config = dict(
    n_layer=13,
    activation='gelu',
    rope_fraction=1.0,
    tie_embeddings=True,
    init_std_down=0.00312,
    weight_decay=0.25,
)
MLP neurons of a small language model. Each row is named by its layer, matrix (down: output weights) and neuron, and shows model dimensions 160-319. Each number is 500 + 40 x the weight over its row's rms, rounded and kept within 0 to 999. Numbers have three digits each.
A block is one neuron, or neurons of one layer that tend to fire together. After each block is what it responds to, as a language model described it from the Wikipedia text at the highest values.

L3.down796:528463471470467477468443462545499465517541566500462510515499504554550513546564493455509473492489487459479539466500526474485432444517493515460515493501463549512528488500505517508497482504424543509465514579522468472567484504472572480517573507526495498545531498475496492537463451553489510491440455535529520531439521548553574451581483481446540499491479452526550575520553480458459498461466493498391525517485556496510498433555501549502483494496485517436533490465540480470513572521456504
Modals and word completions. Modal or auxiliary after a subject noun (court may, would, does not, decided to), plus final word pieces like -er, -ili, -own in infobox or list lines.

L7.down108:541493478507473570513471501494512495530555555566499499475456506547437479503443587489455473564530497499555442557508436462552481449479465490468439587507508459491533485470522455451470462537451422485517583547479536494581490444579578517544492579488482516496480573503471492507471533480525487566590462452510541540529525530456553520547498557556525565480520502461452497513464484471512498468498478492529515518505508525529498529482516528492553539550492525494559485529423497526470452530535535
L7.down178:497511433473493535500488531411529592502441499451491534506561443496527497409479531509501653449456494506491586418480491488584454510523493491574512501421542490562487521425530565455469505472473506402557506481505523503558474565512553480552439511434506561511436519481503494478474479504503440449530494537453551550424519477541532549595415484526500427441509484505521528490492502528521484440510558457450449464512533496474485526527496539541492519542438491529506513454471559486552444494423485
L7.down302:536449473528512528506544466491436491507462482456457525473522455490519455504511547546515641496431518438423511431472479509502473557502555488517604452462507484478494425509494573547438507482611501536462501439453480470542486521452556516518528418521583530457477469455494488489533464528496460466489480508474535474482527534520560521535448498487484442495465473521467547538490465500549514501473482529500536508471503471483480469539510481544477512456497469420492517557440559490473412501522489
L7.down309:525513503545536528514514532512480455497476522497540459520339433519475494551535458502476511464473453467530525454512453560546510546533500486534519558448546477503492524489481600527552457412484515502463512603545536451510517491443531490547503458590524487497467521470533517464504538534569475490496490521456622472439526540475516574531481494456530507480513541460447540541474410485470462491515465453538499461442485440497528454486540519560527535494459479491500513508515528455527421465457475
L7.down329:478439436567539520523554572530443480568463537574479505468557475466465431481538421534467497443464481461467528526528514462516510576502548449439572554474544502466449464531491577524451497511511498518476501456492476469479518503512527511546483514525505533504472509454528575478441560480500553491471508530442519445493458575503435544525397478461518446484459534527556434530530480445497480475438543503576510464487496495465565497551539590547530496508491527507527511500451558494500473498428475
L7.down330:486469481615550528536516483482508549483478448471455513527420505515520512496527501492485512472548498521479539506526503443497494543517439523558469518508532493525515497480463536502508507499534514413527510520548527485425517549464497537554453523518525521521492490510561552550567564543540580448501471540476539467482521533495513442540438506505504432488513490462537478508521452515547467487458540510450489480483525485532571545505426425559504456462393472524547516456492495514575582541483514
L7.down526:516442388502476565576515531518428460493478475480561461577529434472545505478519459488495479402435556482440539464517561541506502577581469496587548456514491521552504509442483555471397493495499497468514520480511536467483509508485524527573505506464514532485452508464585558500525429534561472458473511503465536477519497493542504539486438436454450481479545549459530485482520478520542519547448513482481463467503487456451480541569441463555509484478422456580523558521481508489497407554446532
L7.down634:564437534452522547488444528519452466511531525557443481505503498475461505452522496526513407485454516524508478518444476573465530571508402473504638540531489457496499497487522532535527505475467497565451516544449494457474490528516520527493557643486461488508445509510494391573486464503515540529502531459537556551497508462475486524469511550526422558506487465474455469514481496533474511505448520500590528511492475536480520507434527518537502536448542564411525436513493516501443457582516504
L7.down655:524500533517515524473505488494447480447472540449516516505456462519463503476510548444485607444412504474423515472597437514553441518503508488439404526493556526623543424486519576470477541437486465476483542518516522490475544479549482513511537443543462539484451492557462534463510506532500488430482499535479530456492509518512529525498430457497496470528542486456452479514503407448517537450488465472417459482459501396492540500502469507447529460534501465566509497513482501441517435518431557
L7.down673:553441435484502516536513559434524528480498557563432530466496519470494388491497451545449530573541526525544500523497491445537434520457475514494522509452498492466461552553531460505399504494544507476508562501493492548555479519536527510436504590479495519474501555515501464457515477499537454478544502491560533528511512561511393490513416529529501543478481484402546454423480496475462445477472540480463507473536509534526550563498549592510524528519589517488499523500433467572466485475443483
L7.down682:577425422497476495543597596503469530544436505450544523496511504452489441523492495546477417469478467470509474510459561520513558548502537479567619453486527558502468499531558511500431455546566527513530499471479490553499489482514554518530485513468502552456450456548547541524551493501546465498481525482455471469463499550530567501548523458505474499439495497497559519489544490575496451479417553450467502504449554515513483555547533511540538517511403481554475464552463534504456484493463501
L7.down710:472510467577519591462510526462501505475468559528438502448512504564460522482465513447488677500522472526495525500477497455475430471507539541466377529525532449483511468461523498491517510518452451511501531591462477468485513512549507498560419476541511531518509601473455525510398525462536526506495496468483560579520492577461479552543442504531536468533478473455505496577498479473530463446587494501545511488476544529470540437513525516493528530597513525445491517484468534480532569553474491
L7.down814:542421416531489599509500516460452507516479555549455465475486460489485463433535510440412553501512509471495503493495500446541520545486532484447402511513536506502485504475507526476448483420468471516500493499517500419469510527485555523548511537473523563455408505474529524515439525501541514483532520541546536510455512595481500507611416481507477441426459506489482456485491508470538443477485516490502476483465518536492516508559499485555526523481458497450524520523406503489472426556473491
L7.down835:527484461468491580535524557527427572475505548519555450480547518464507478507517514579464531442503497477507518505513547492521505550490488459568432478467541517482475496552475481459485473501476468517496496464428565451468492506568509505478489536472508609497490477544538586474511499511514450503539542480456532478405432475537385505520439464502487443437473425547546495499525575496543394480464507476458475474427548469533534472538541550494510537501528510565557479554479513441447483506489502
L7.down877:569480383549537483497493530487500532472456477466518491461439470477486469512549614490456495395524472480482455521502531489538543577464455501582501520475528550514491547539551514488441472477550506457512487502453549509460507496563494552513514493466497495449500490485550507513501546508527441487522561515470559500467511582476459580555463481528446518435476537565489501520493475456500427538530570462469493482536556503518500497565537501537526475464490501497499429559478557510488495502454545
L7.down945:459489398484496522522463501431511544463469565487506507524458516487534553537440524413496684455489480455460563455482547540496494535514450508561477485453501460522484414468546521480424487510544494474509529554512534483442504540462511428532497510478521480450521537557532476534564531503492518499517555500491511469523568540514522496479505467542486423456477464549504608526554505537536496507435486491467487512503573467473508517575494549538454499528462494531571477515558512496518481502420588
Predictable structural/formulaic tokens. Highly predictable next pieces, chiefly closing == of wiki section headings, table pipes, colons in data lists, and of in "age of", "one of".

L7.down16:495470465462511508570492477499508516424512456503553477487402468461482515574432554439475376531498493487506477556571495533562526494425488502477586519512523508544491400545470480501481476558480531499514514403407520507492460522538541482516528482491466473548526494571497517512573517506525536535465465472485557493463501499498511489487535513540502565453583461518589531537522492478516497515382513541545595499514513517545490563526498529574517456490485482538560456492505542479496484497482524
L7.down18:566439502441561489482473452510440539457504508407464423501390522511525562487463460524560496536525558480570491483529464589528550444472451496516582497501553532559507385481458569550529476527536451457498562468548489520435522472522468490519465493475513500536474510521525510493529498528586530504538497443494511612439463488507544467555501514490518451490500468605539517518469541533514497551497521429519502544521503515503488532498516418523496536484444485472574441499494543526467485494580504
L7.down20:546481472458458495525448503463471540515501467524500473546452502455498444548506559532476483510524555500482538508487481502492551534444476560573374503517456498508490526505525517493438449475522501396456470491509584456516477466451496444470477561462461520504463476541572493491546488489491541547538578471560499482474483506518458469501466508524531520442454469500502491455542465564455449519465488524372501490570498499511510523488478521567557505489556505517475534492473462497441463457448516
L7.down54:492385474458517484528491424466433534501470455485464477528512520499561536484447499442504507459465562473493476523532562455470503534459409584625598554533541523446481470458480502495451450596529497503516486437527487503462481520516537512474492575454504473456542513472558498488534499501536439515529496474474461491525493499496498473481521512605508477439559556537556495504507507529515450485471494439522538559571494508422448610521483482578479477461466537494578486513470442478443463508549498
L7.down100:546506504464554516482430479502464425545481480481505517515525462516488521424488480515523614553489516480473460489485456500541453520471481516518596570477518495436474472397516574470517499476448479491491521462456484468595420447497529514441508427423580471520535480449415495459507444528519399546563460436514519519449519456487471483559525543492536497517511483455466556550430551459504517455552486525524485545482490459426477566492550550511480541488486542405477452514460530459484427449498512
L7.down112:469511489475474519437455488496484546557506459523535485525542539501593522474485481588480563479626532507500464563497479556556516469493493511628475454527599480530565494484419518512438524552533466507553487583481533478520425495438528488498550555483564457467554570525419565495505494456522469495487465513572520465507555448522470473537504408496470532532566474459573483468482525504495471518510414542525489532519453537520500457437472507463475527485498435463441489485527475493483530496437514
L7.down177:481483448371537451545452501474456492567455497497504489506484506478487478526472453499532484497458528487458473473551480514492516465488505480538568566497491519484461460428484530501412520607529534458469525525465465514557415477490502455435527511414540476498496495535481484522618483474464498605519562486495450479529511497508539527476499623561563469514519403534562509522482481512489486514430527538481568531538537508426498556486499545547498549542486543479511531495492501492460481469494471
L7.down249:530482485434528444533463496546451496520499537471502501503481586479512505469439548519531456486458534465436493521492526591414537504533425538495570533504497546471453495474443557443490509552505516476443461414494540488445522376509507496489557533438448477461511495503470473460517469526540489514491527491478464478468496501520507511488516468455453431501483482566553487475503536582540542515441508401498466511527504496463482524435552472514481499495536496512507472506510492475437490528541485
L7.down280:499460528380528454530465366500467541505513511510464493493475554498502507526472530572540482523482519510471483462557457543520483473434549534526651463570506536479482427491484576516521549507474532458461518442474460485533487510483479487543481471437435502557463499590536472497517453484478503534536469457521489502550439478478531460538475493540501488529535457450567512527512488498501477460431524511509537542542490576512446579497492445535494482480445492503464531479496555501491537401516496
L7.down294:486475483416505559510407509513442492538526524548438482516499466486531503441460511491467495506449512496503566519490469508478530505480462507478590549547535485492485419429519552444508514414445463497452536560455455446498521481497502510489523532490502510559449503524495498490470460470489548529445522503516500524482456473484449537500447544556524460526538447515532490527520498478480487501491534504664539552531486512402486549506469506489477560500552516433541505471499502549417461561503480
L7.down298:517450466444462516484467456495529525452502528531434517523428504527452578452400575463534596454454537505503486469459490551508490482490419494557462485489523529557561428489537510485454487514528407445436529524503474515489419521518509537584493538484464506473489523519451524513555524490509460528499492446523500532512469490489491488535507476465510420493464528503466488519477541524490475514461527494506506558547503506470503502523457448485476473556479520470578491492492524450390459545528527
L7.down315:520491476452544474493490427475454487494463514494479540538460573546463513499502518482455481498479507487502547500497507488527484472454492495602478537581575530488493498446513511483478488629499445465473525412539486476497471442464517542479568539478491487480499494521483462497553537509500450527570498527445451491559499580452589456484529461509498461454518560509462468520453436547537503501494479468442474565498504501499442550481464409522518561446525507531466428532491493432426502510505486
L7.down451:564441477465508460518457496486485408456512510471543494501495536501480546485494534490492473509427515506556423513579480585577526488468496482439579532553527595537460442484491505519460423544510469501525535502518529578499413515575498510498554460513510501504486475563490489501531497477535434585503519459464470485503483517506529488515553519440527583482584544507486521465445522502504543505492506476451495591513512456448498548493472422518529530455445504538612495469500494490505450517536536
L7.down597:476453458512491528434482440489505582543515533514419456498465463586480560491441579463474558489400515481452547555516527539523490487496460547385526546492492517523566438528464531493561498569505445489505473435513518422527582494492523527555500518477492437476503508505517535454478528511488442534510514487467545493465545558470542563509523401503531470464498508578532516535487489572505498507450550435523514527533509450482459447524477454495498463546493490522550441510524511471511492511538518
L7.down631:514477445532494517480474434520507526572509489552453535526597525513480496440458506463473586442431506468457449426516527456529417529440472530579512556518556534450497547435528489476470512538541509493453506518498449450493476525527547520506545498456459557472528499463490518458490470475489408495520467515433504484529509536478437509505496488512528470546512555515465468475485495446528441469518497507549476486535504488420469523535513446457533490533529528397443478537480477445436495504458534
L7.down735:508498479449468431543517417443500572536525496484442507453533523463452536502397479494503526492424540487550458475564459398549420528481520514587568601504496522461431407473472551510495474507470556505475511524503455583519463566552534466504525533511491492543495502561501516503511487450442433557504499525432495475514460459525473520528460540527561477545564478501609498492505448529498485422460550540531524564525457568466558529497499461504514474464461515503473476517430497542491513452548466
Number-ending digit pieces. Final digit pieces closing multi-token numbers in infobox codes and table cells, such as postal codes, population, vote or attendance counts (6823-0, 140,38-3), often before a pipe; more weakly, word-completing pieces (co-founder, dict-atorship).

L6.down66:482474479598491540510479542492498448540465448519464502538492468496500452449505446489504498471443510475468556504507497452488512580514470530514605541514492516435445457471568498501514503478551506491492470564526504445520452510497533492448518512562524491478495462436503515508528482467498550514489560490474485450466518539515382579482533570547540442547417590459457465442531476499450442497486477486551486497500534490464485496479495562566540511468506560377543536500530458507517450509423463
L6.down101:499532486518519534516557543472463526516522495510447444502522476500439488448500436469484571543562449526570472520508500399436500558460506553442368517521525441501510549554495490508477504471493525497489546446540521521485561498507476518488490584516530561465495571420532529521468541458543513484514520463529451609520442496479431459527482528529477526518435429470517447471501478489414459529604521516503476478453506515559565483497506556508491608502558506456500526534442513509516475546497428
L6.down239:442507503586486469466503536525495478527510468564502564527506448497550410498510489565470481491497479490430459518427487489437500531507542512499489527555444486441491550467492472509541544426472556524468480463426498477606539484469513495460507521488513447430505465420463438481467483466485509494507518499523470500460520493484438494444494493530489481480413521425480449468532536491455466509520471553476449440478510546552498567450520601505453488474581548439441548526518450529488472469471491
L6.down691:484506496498493515441517476520469448519506563541497520520410517535393527458474498432515614471455470474512560466447447469505475488525548445511477567486481472468478447471502480492537540475546445530454469589526490519541496442422491506490549533581504514445492489425438483520534529424458539476492527501478511498521543549486542557523556580544534373594460527476419530471538462485501459479495424517500465512436504484488499461432489522507499559522529551475466511549528496532538428541463420
"One of" partitive. The word of right after one in phrases like one of the thirteen or one of the most; weaker hits on word-piece completions and table pipes.

L6.down146:492480478512492620480492509515505543497438559529553485504486499515464525459497604386475603524456487500534510511490500528520518467490434505619523469464544443539580525518514544459472455328498463501466528509493548448552522493452515525472499413467536552496486491491503524486500521530566504448531471485522541552496539508467552492592477551513500496485488509480409567550526480472492474487561543544504492483409468465517466488527513521499504539567505461505433513528436515421534441553542528
L6.down293:475465459523528539487512536534526473481470502534503466494469515462493477558542625511491587508531458504529518512481483553530497528519522399390497460440487515513505567453453509512468509492526470525518511485460529457503491465495529464506497480447524491458509505537503493537544509484520503520546534480570516506498563513452576529520528523458552533505485491489511523556474487422517447531482460525461511499468533468465494425511491528515509508504482474507539524523546546426523491540439516
L6.down452:449519511515543557533479473442531553526444582493546474504559469466511540501467517397445553553481453520459561494514529463591487548506561525521593471458507481503453528530529473504474577458489511506497488475461528444481447445490488502453571463441558560439546485503483563528534511443511462416528558523540566446519501490514501547526530441532503512558546562514476582533545502424537497493439494448501483529456540490502416471554507520519525496538488481444515510464481470470530497556452509
L6.down847:484450481563525504504457512495517463472475455496512488486525547502487456486514549495465540459598462484496472533554515413551473496450519470439534503461571545517428468499566457523465513502582495493537493480454512547482460538597496478511528479488495521494539468521503501510561538466510529473510524529474460391496511550477512525463503524511524466507542544509506468457477450462552456500398526454508495526486524514482526522598461542516475490432447424532546468451503527478485513490438549
Wiki heading close marks. Closing == or === markers ending Wikipedia section headings, e.g. after Biography, Track listing, Composition; weakly also word-piece endings and table cells.

L3.down883:488465501574517542481518463457502513492490428545436561549513618498499479467447507489447482493442513503467646514497559465449577466524499533536525529505532511502527494488530532458489524468557537506470526459508513512450487469393538515506476464479550494521558488491538481507564486577436489459501498516464445537570465494489452468496514502592448562463507540511461501514523508517522568531485505470530461473501490451512524540455533510499503445576465443550515587516444488477543544470508462
Section heading closers. Closing == or === marks that end Wikipedia section headings, as in ==History==, ===2010 census===, and ===College statistics===.

L7.down29:531494541524540529454503547464484498512501450505485446452523502570553512468480419478484535539501424470558494523497533425596489521458463515476525565457574516516461451453576459465527457491510478480535510570527526523542545494581507485476494568536485466547528550469517566464469501514512457530548439467515519470501494515521499534494525538547528531467528564539492554521492535514499490544501500492579517509469461506412450502586528516514550498528516498516556377514491487426454496474489548
L7.down35:460505520480505505475511448552499538596552538496487490502496484530495464483490396463484453503495532473536509535460485409601506513460483555457505530451484484464420480548508530537537517384502554560504469573552500474543506463540481525430592559502516488476524504522447496478450531434428472478494504585502532428515520475520498525552492555593532471533554500553490528469488462510525474469454527475502547482510460512508487507512467525421552548458501486422534520424425486547494514504533468
L7.down159:543520551485517456449461461507478442491510445478551469495521483553534505447509439426491401476441482486528472476508445491556460465487489551529499523535518515531437490434532475531558503450494543528490477555596502496523454496540537532451546470488485451478549485400452458454495493509461503532438450555473452461498484480516494501482580485513469491529526581505410496457435574542556555539485437503492477545541517496507458537502511482450515498477502472435514488465553468443469462477529521
L7.down161:462440436484439535496484495440500490599475513539460497456518497555494489484459456481496634551492500507523495522539488450494487551522502590485468533498443460506529402590494557488508510571467446533489514539545557432471471513515538522477482507561529551505432482528512535491508508459437560541516555510520432410542511534555502509549481511538574432533461552601493539489523503508473486481508523475511558537510478483488482507564527539500561538534486555504571512496488491510504496493464509
L7.down162:504429414507506505543461536465474463542520504526504512489495524489512490489487468498497565525488539496513490423512479554448467460523463518618463526532491501536477572480534600464467455571523538492496539460507495526543491529459522503534533492474472516477481488476541446498459475519484544521552557482531522535571568537494523467484537540466487471489473524510513494465475454569512438531476497490549464476515512521503486507488494499582500523531510514468495497471476521474477461500427529
L7.down182:499485456517512471445480562484481525515442566466444522485508467509543436502444485457473474484527514529561506504458484527554527513468530533490505530500526490538458522452462500482503547562527533445502519516485536534503512403513496478509525451483445531508518546534493445495483483514419455403525496553515529480531475488517406512481542436543488477499495536557549502486495457434539488506463577580622444522460474481490545522431426468482469526540538472446566460522469479574536659466618506
L7.down443:475459468575491516542494552446524535503453506518433577532508464505529471525500479581465550478549478541481555537512574453495528537545444513553432552480494511543448497504525538518426506520540498460506547480568551484499474500447499508518543595508547510486502485484562529476503598502479483509517572525527518451506483540551437496506489446507548499448498524479486475453535481497479484432425463428484386471536499459479550523542490544548539530494497538526575529505503459505512455464416537
L7.down459:411470511579532483477529514506529512520511518494515501498595510553468497424475434381430670474567514495562473493515484428448463493518478455518521537532554510461477437519522431504483508549496476536574533596508466460444528484616484491455543503536507535514516519493503554509487560483493504498522533504444437446550460551497466496496530479562574453542534522504459492470562488491512504450528485450480492517450577507442539516536550481451542539510478516526428516470470463492437569523527502
L7.down480:501451497490532521500487540507434509519564471531486459492499474544481554471456384513517527540566543492520473523451471499453491484504474498522495543518474489482497457482459425533541468628520450536500502526467465424540518527564483485513529563458489509503505537473539477530514479484492593524521511444532507592516499509490543474501552537529539541530489434497489536487540522563475486526438521542544502549460569547463502477474531505512463613495516534403553489476500516568407470501522498
L7.down498:494476496433483499491507433472502568496551516501448516488525540469502491478443421429448500529509548519588439513513515411516489501461468544536486597516496483465421450465461493459479502498450553499512578573499462498474510540586490521422517641464488514544461547549487506495439520454486474503552496472506520519519501449529447517521515562540489527510605445453544511471521476469517442424504509444573485483567451526471500561486468479471520507496523508501565471501440486550480504474511482
L7.down525:461462524434465536536537479481501518565540522574469483478578517467520437457510469545471400537434511510456462537477513451456524550480523582586605497536510503450470511568507458544488568456519531509467474461458542481542490511487547551456524595506426503516506489518577469435433494477514484543494503490573518437551424529475402483514489504503455501540452559423453450477524573501492451485487502516545549506539521554555464553525544517535512505516542532472460535512456513499414501489518455
L7.down541:575453496503483499508497529494499448571517484527429513460503507488436458431490612540443472505508480525584455528579479428517541556505420486534543543440494547480523446507486494435454461520518484482547547550540483585511491547564498540395475608537495500508455455581522540477463575526517482543537539500496474498504502533482464486503548554504547586483555516491503524442502426423459473436498500495480458571484470486436528581470497455468531532441501543572507465512485494540470467499547457
L7.down545:520466524512501495493479520470557520503503458483483515483574471487529454448469445501539490464464479534497487514454532467559539521522531539574570485587492503491398454485550485494495499561496520517469451514450513504521446463585518508499526582470516511530505478499471528549474491440456558563460544504487488487534424516528517511459533517542519475537508521554474457498496509536494554516448518541576471548544518540464470540535456500517499457469522538413501490480557531513420558493454511
L7.down719:616491515480517437460440488499434494487522463475508478522409462494473475511512480548511532473441531500446508479512463535477516519474487559617480481518471522489478460426524457491486486461521520460457476497499496495542475481527468534437480542496460463493524459493455485413524482521523471483492504498528583530485498532541408503510518434465510499465503576412515445484484514521483414536529473484471490528557482465493496527474494494529515461524548564453499512530524468450412431476509494
L7.down789:501454495511472566500477553499537477529476495525482495429621481521533418416508461521469511568495450512543448529506469496574510552556484499503544533477516485509471450491543463518489518550423449533508534569508501481521413525641551535461527603491533546512466524471514501466429510464516534553535542505492479465546442522484496531483529523492493536524500522469419500425517523473512502453515495453549438520506519531472520529557569517490554572506495550437525486471510488500424473484466543
L7.down847:462486512535512429439478515500551516561479513427484459505536562520521464487502420526593585518520496525526477502478503534487515478542512542516550500559502513480431535508515466510561552507529531525530453590589472467487511448545476432503523522506546519460473492437511497503462471453461562529482543544494446498519469516544486493425518490538516485550489468525480533431540498577523561450463451409477448482509515472522500490475578476495519493486507499515526527477479469552543525445556519
Highly predictable continuation points. Tokens whose next token is nearly fixed: "of" in "one of" / "age of", the decimal point after 0 in percentages, "|" separators and "aged" in tables, "in" after "located", mid-word pieces (cr-us-ade, exec-ute).

L3.down904:431471530513449463500495550544541518509482508510491484489534496569552531545556517520523465482485471503368544523521553466464588484498517393535470551505444544515518458536516512526477506498488555577467498457468473458467456536505427499492487464539521471531511482515445467453467475524529514587475547469518524547556470460470566462560457487543480485466455529463527481500507505508549548398488475549560539512572500413466531465418508498439474419442501460530474494494398536537481487504505509
Token before a count. Tokens right before an expected number or count, such as were in census "There were 555 housing units", the decimal point after 0 in percentage tables, and table header cells.